{"n_layer": 8, "d_model": 768, "n_head": 6, "n_kv_head": 1, "head_dim": 128, "d_mlp": 2048, "vocab_size": 32000, "activation": "swiglu", "norm": "rmsnorm", "norm_place": "pre", "norm_eps": 1e-06, "positions": "rope", "rope_base": 10000.0, "rope_fraction": 1.0, "qk_norm": false, "attn_scale": 0.0884, "bias": "none", "tie_embeddings": false, "parallel_block": false, "init": "normal", "init_std_qkv": 0.0156, "init_std_o": 0.0, "init_std_up": 0.0156, "init_std_down": 0.0, "optimizer": "muon_variant", "lr": 0.00784, "lr_mult_o": 3.0, "lr_mult_down": 0.7, "lr_head": 0.00415, "grad_clip": 1.0, "warmup_steps": 200, "schedule": "wsd", "decay_fraction": 0.692, "decay_shape": "sqrt", "final_lr_fraction": 0.1, "batch_tokens": 131072, "seq_len": 1024, "doc_mask": true, "train_tokens": 1066000000, "steps": 8133, "dataset": "wikipedia_en"}
MLP neurons of a small language model. Each row is named by its layer, matrix (gate and up: input weights) and neuron, and shows model dimensions 64-159. Each number is 500 + 50 x the weight over its row's rms, rounded and kept within 0 to 999. Numbers have three digits each. A neuron's up and down rows have the sign that makes its largest values positive.
A block is one neuron, or neurons of one layer that tend to fire together. After each block is what it responds to, as a language model described it from the Wikipedia text at the highest values.

L4.gate632:381495490544432541471450474450500526459474513519473434543429497519493541464504603444531590540502449558508558433452476579388563549560476501517550500507440424487473482536464508428462453456538510511491505461556478483495542462469405463522605507492460514504509507488392433544586574499561464593
L4.up632:567566469486434544468604587535495470472524465395519452484470493446542485375587493556517494497496506514470424573566467520585436439466476470478521458489430583489532513430475410525456524490533547493479536493467533492533433431532453426470504529441548493421472439498455503516464491487480474456
Mid-word pieces of repeated names

L5.gate286:549485450459518437560492482578468546432587442493502477505481470577522531403410492532504433513493563562541517480519458551551506475493451422524492492450664484547471450392380439515520566552574509415494472430503495497567524519566486550545393361517520521518482505479463452476449418459512465539
L5.up286:497495469492436546453512505497448502498469483502517564585512461583539441522471512486499441454414591425449531515536413580616490444438462540557520518470425543544518488502488536495454567487515495501489500469528522522602492461514521514523591440484511502475480448542485435584456464493449535627
L5.gate319:492448422555430547484447561469531606494439516503446448556459403531520485523453499420479498457522557606453492459519516407424513423472558490543449488582524494436444478508507453460490553475556509570568496573453516478542494416557473489506500505468511437484421487482479454444521460510531603464
L5.up319:495508475519480538533589582446467560471463465445521565523505480515590497477528587501470531461468535524478563542520341544581492429528507606477524558567488489512548481451474474495469503520583525429495495423549505474489512478552526467448558510500492526532522505422430448514391546496572483510
L5.gate411:410480483464555546533519488583470540540390564448551362481470562557454600556452484446468488512548484470507452524521462492515520451495539426463507481579448488560500476520475519419443479465556365521463508442458445445545624476551482529412479455464586476409574464495520569614523544489485467585
L5.up411:573446504396500483551473448577595506484504529532444492470473509476495511551526481539488528484560545464588379481475497567456497399506498458551442494535417488501489558575548493461465527528470463504466427501488528552413502486561480570604574543505453561502425440484525459561434572499533468534
L5.gate438:511451615518491526619513489542512493567514549573471409447485428438564531529492516480504544404480580507571420422531492515600564513432464639508559483566503485533577470495545408477508538378491484540427521516456485492459570487593478572488533509467439577509431543509351475530508537489572513462
L5.up438:412545440492576428506455485623451518532508482556489510453434484534397571578431499438428482498476539574591432473535481576519407432543522508576477567442558422430530517516442534521496564487438551472461531470536464513484543509506436543533496446478566609470400465525463512431550469487487494504
L5.gate482:567506494521461485474436503493465528456425491561489510423524480462490577527439508521472539485506519514506509447459440486547441546497455463447541509506534524481568454548473515463584574475482470494534480439424515470446561546493548510526460487514502543439478528419493496407464498517476468467
L5.up482:494535484480554569402543485583495429509509433460384575452531433457501601451502433545399505456492609526416480512435458493496540404455508462497523591569529531469426429542551475501515453459485489451459563567538534424478549533484444504506476416578494529426545524413459571437571524517590590437
L5.gate620:472496451507517534540489511529602480532578643518485468456488500481421493502533423553602511626471465388532527413553431465452431564535498507519456462476544460517561455532561486532520417513456388558496465521514535544478478493521400470501453501454539429535445499439511489524439414436553533589
L5.up620:484458524498607608578467481553511496517491517499424524504463425501472528524434494479526384556421505516518531530528484525386551597571533451481486517596448490557496368432479586462558572439557537501489541517559608560511531521517516533496455453389584454429527430535467516429466444539526464589
L5.gate1096:475476515477476514393471482530383489558489565493477513462510518509574557455422568423472623446530487521482440412508507462568606543484568553462540473558506512511520409497467546525528498512444498623430490468572461438629524518471409370452570459553498550412453465446540452461548486449482563469
L5.up1096:503468537443512453541411518452567475478382510546519500471503495467529607501486484499427436543441549537494566576520560449559430576533470464510556509575544549503493400470491472523503379474522407507412562422470568476525481449483501537529522686607468554410498535539480514531513495512480467594
L5.gate1890:474481463553538485469402572474408587507490534562431462521477455480414496619543560526506545455505432540488492457485500555528464521531456482434560522484477466498534530527466483509421470536455483495530494471510461545540497551570526494483513536487444593457439469521480532496453481567437526587
L5.up1890:440524457606484502477506464483423528560487522498412482503467526464470412601512533535501491417516488534492472453474469501535455597461509523489492574438501492499458529456507419510440532446580562550500488572432493539455500508652519446520558499441482627515413483487500606480442527672427526486
Repeated-name continuation (induction)

L5.gate372:522518451428514487401513502457451502601454506422599465559580505528460426495476478507436468451563427520509602477451652544588435479491522497477547466466478483489503560452431541488457487538435509504510476529574507427462516509468444484514469513467422391466584493558493497501534640558491534528
L5.up372:482494562403443427376506449507511505518501524584647512439470495555543545489484472489438431413478400567505567571507520474495534495588512424403572505473542483550517553526487432417491592547546439530469483576443494528466479470451411483580530456499504544450496494508484423534465440563460498480
L5.gate688:417449560564447414470533534529582558494517467460568488414529559532454457339503527522466503536560527489524526414443463513511532491468514502482535553476468480512562510478573430434410575545413433555462510582455504507469425503495517536467525443561537514484517563441480433455560366538384505482
L5.up688:474535471465419477577553484471475486448499543527463553570480483460485528476495487525466444533521536556556431471455574423437537493587524498536540385472573488461517492481607473489449532462486456457484555433467388524419521575468443538570464541492585432540547493505471515457520403590506456504
L5.gate760:557504532422517480496407545538403484510531580540563474553560520523506507499592529468554497584441524436537452489457539509499541568518484557559476578609505497594544521477549451473495534493432463525423533548543437441660472507448521504516455498470462516585538512428495525440422496445583488536
L5.up760:562444555477519514520432494504564429453498525441518496480503416505541544562454468573478533482429462464438554468485482549510510522383489568479505594471464485487508476487503470577428490500484513499446486430424512501523576526496502476517474578446457478473511497466508476514453486485538497445
L5.gate855:532579553612512458488524420448436546464554505474445460430504496531451483514441514616452573477434458495473462553473494504497463537537483503535468437525478532685457328530504474418521505499492476651487536528525465433587414589566550431534429535438444547583488509396437467497546468480561450502
L5.up855:500514489487428431395541494559462585492501433508578504406469580569435560512455554537606456431489558440467490530535507490528462495466575482472478494414501520529553392601474563413442575530496457407530418570533459439586468509488420659517488424492461529516455532480420457530469591471559475458
L5.gate873:533561486419508468369445589512606453546543493546560539532491622493458500526496567449516576510421492511510636501467500458505531536382531468549495474553607564529519472505571601536534539434499469502533451499393491451466524479494477449580490459531472537569447450447531516450508487583488522555
L5.up873:581438638478523598571525421461457516474550477441481509460548496581415425398589533561503472417476475513559580465492556437493509495475579469451483527534421492517479529439498497455468469548448475514501491553513542491482524552471487481534534514405479609438496510458491485498546576467581475561
L5.gate1514:572477582483529532388517527527518503449531526490491522434526457522471525490491475546417554418442537511439514482369498467649540461464503491570517600578479551482509427531536452529463510446559544554572611470508487485487541598504583371591553502429451495498529437455538483538458587466478468472
L5.up1514:550501563524519515464541444410607583509492484530503599454460586521549549516576466510545463615425520513562516579465535529518496491478486444506532530438516533515524461500519524506349513575472483592475501492473440531523589561491547559461537453504494469545506478473549576450593492398426477512
L5.gate1662:483472496330486532528497485476464444462564520415527517449387477536535504445503558518475557554500486546443492504514532443500474518514550561547480403466458399510590498483539556421530465499545474483597586491470430478527453455558528503454482508514420448531505485558463495547477538541534533502
L5.up1662:497578493481558474432464484598446529458384520537479499431458492475442564526547471581554501569553528413475529501473490454611514513523488392445403537465476472588552474538492511508480455469492494454470503474480465492565545542513431481510528470524484500514518404466493600563519477497478482495
L5.gate1970:566502450462535557443508584512435469572488455485521356543484559483454524579560536430484474535335548551495435482513588459522444561451496660402466468530569405440477445542471496423562496534478534513522461559573507574584430461418525477499432519573573554464490496523554439504563537467476533473
L5.up1970:489536500485540479505483483441430514453558546563549516487447509530541443508421547519546448549497546499533493519557597529500504512450504436395517457553545557473556511556522448474474527457501518497485569563563472496478521414492588396579517496522427505534478461587471441562511476574478502478
Negative or conditional clause words

L4.gate132:441533553524503432487510517478482557501535474528499555539469551440481545506514624450600447458433445421490567517432547558541488522510497487537517520590439480527563347504562542550468473599477476443516528578572490501557422487507375536642541393563530421431521542497408550512487577522467475490
L4.up132:422519489508464489490546561512482524483564643563539480529555458460506534462431554500570499483406589485440408477417565472528521432489549441496558518547434469496469483544571537440481502536392478486489434533567523505608513453359547465567547493534454456462515586467474555435597572469466568514
Absence and negation words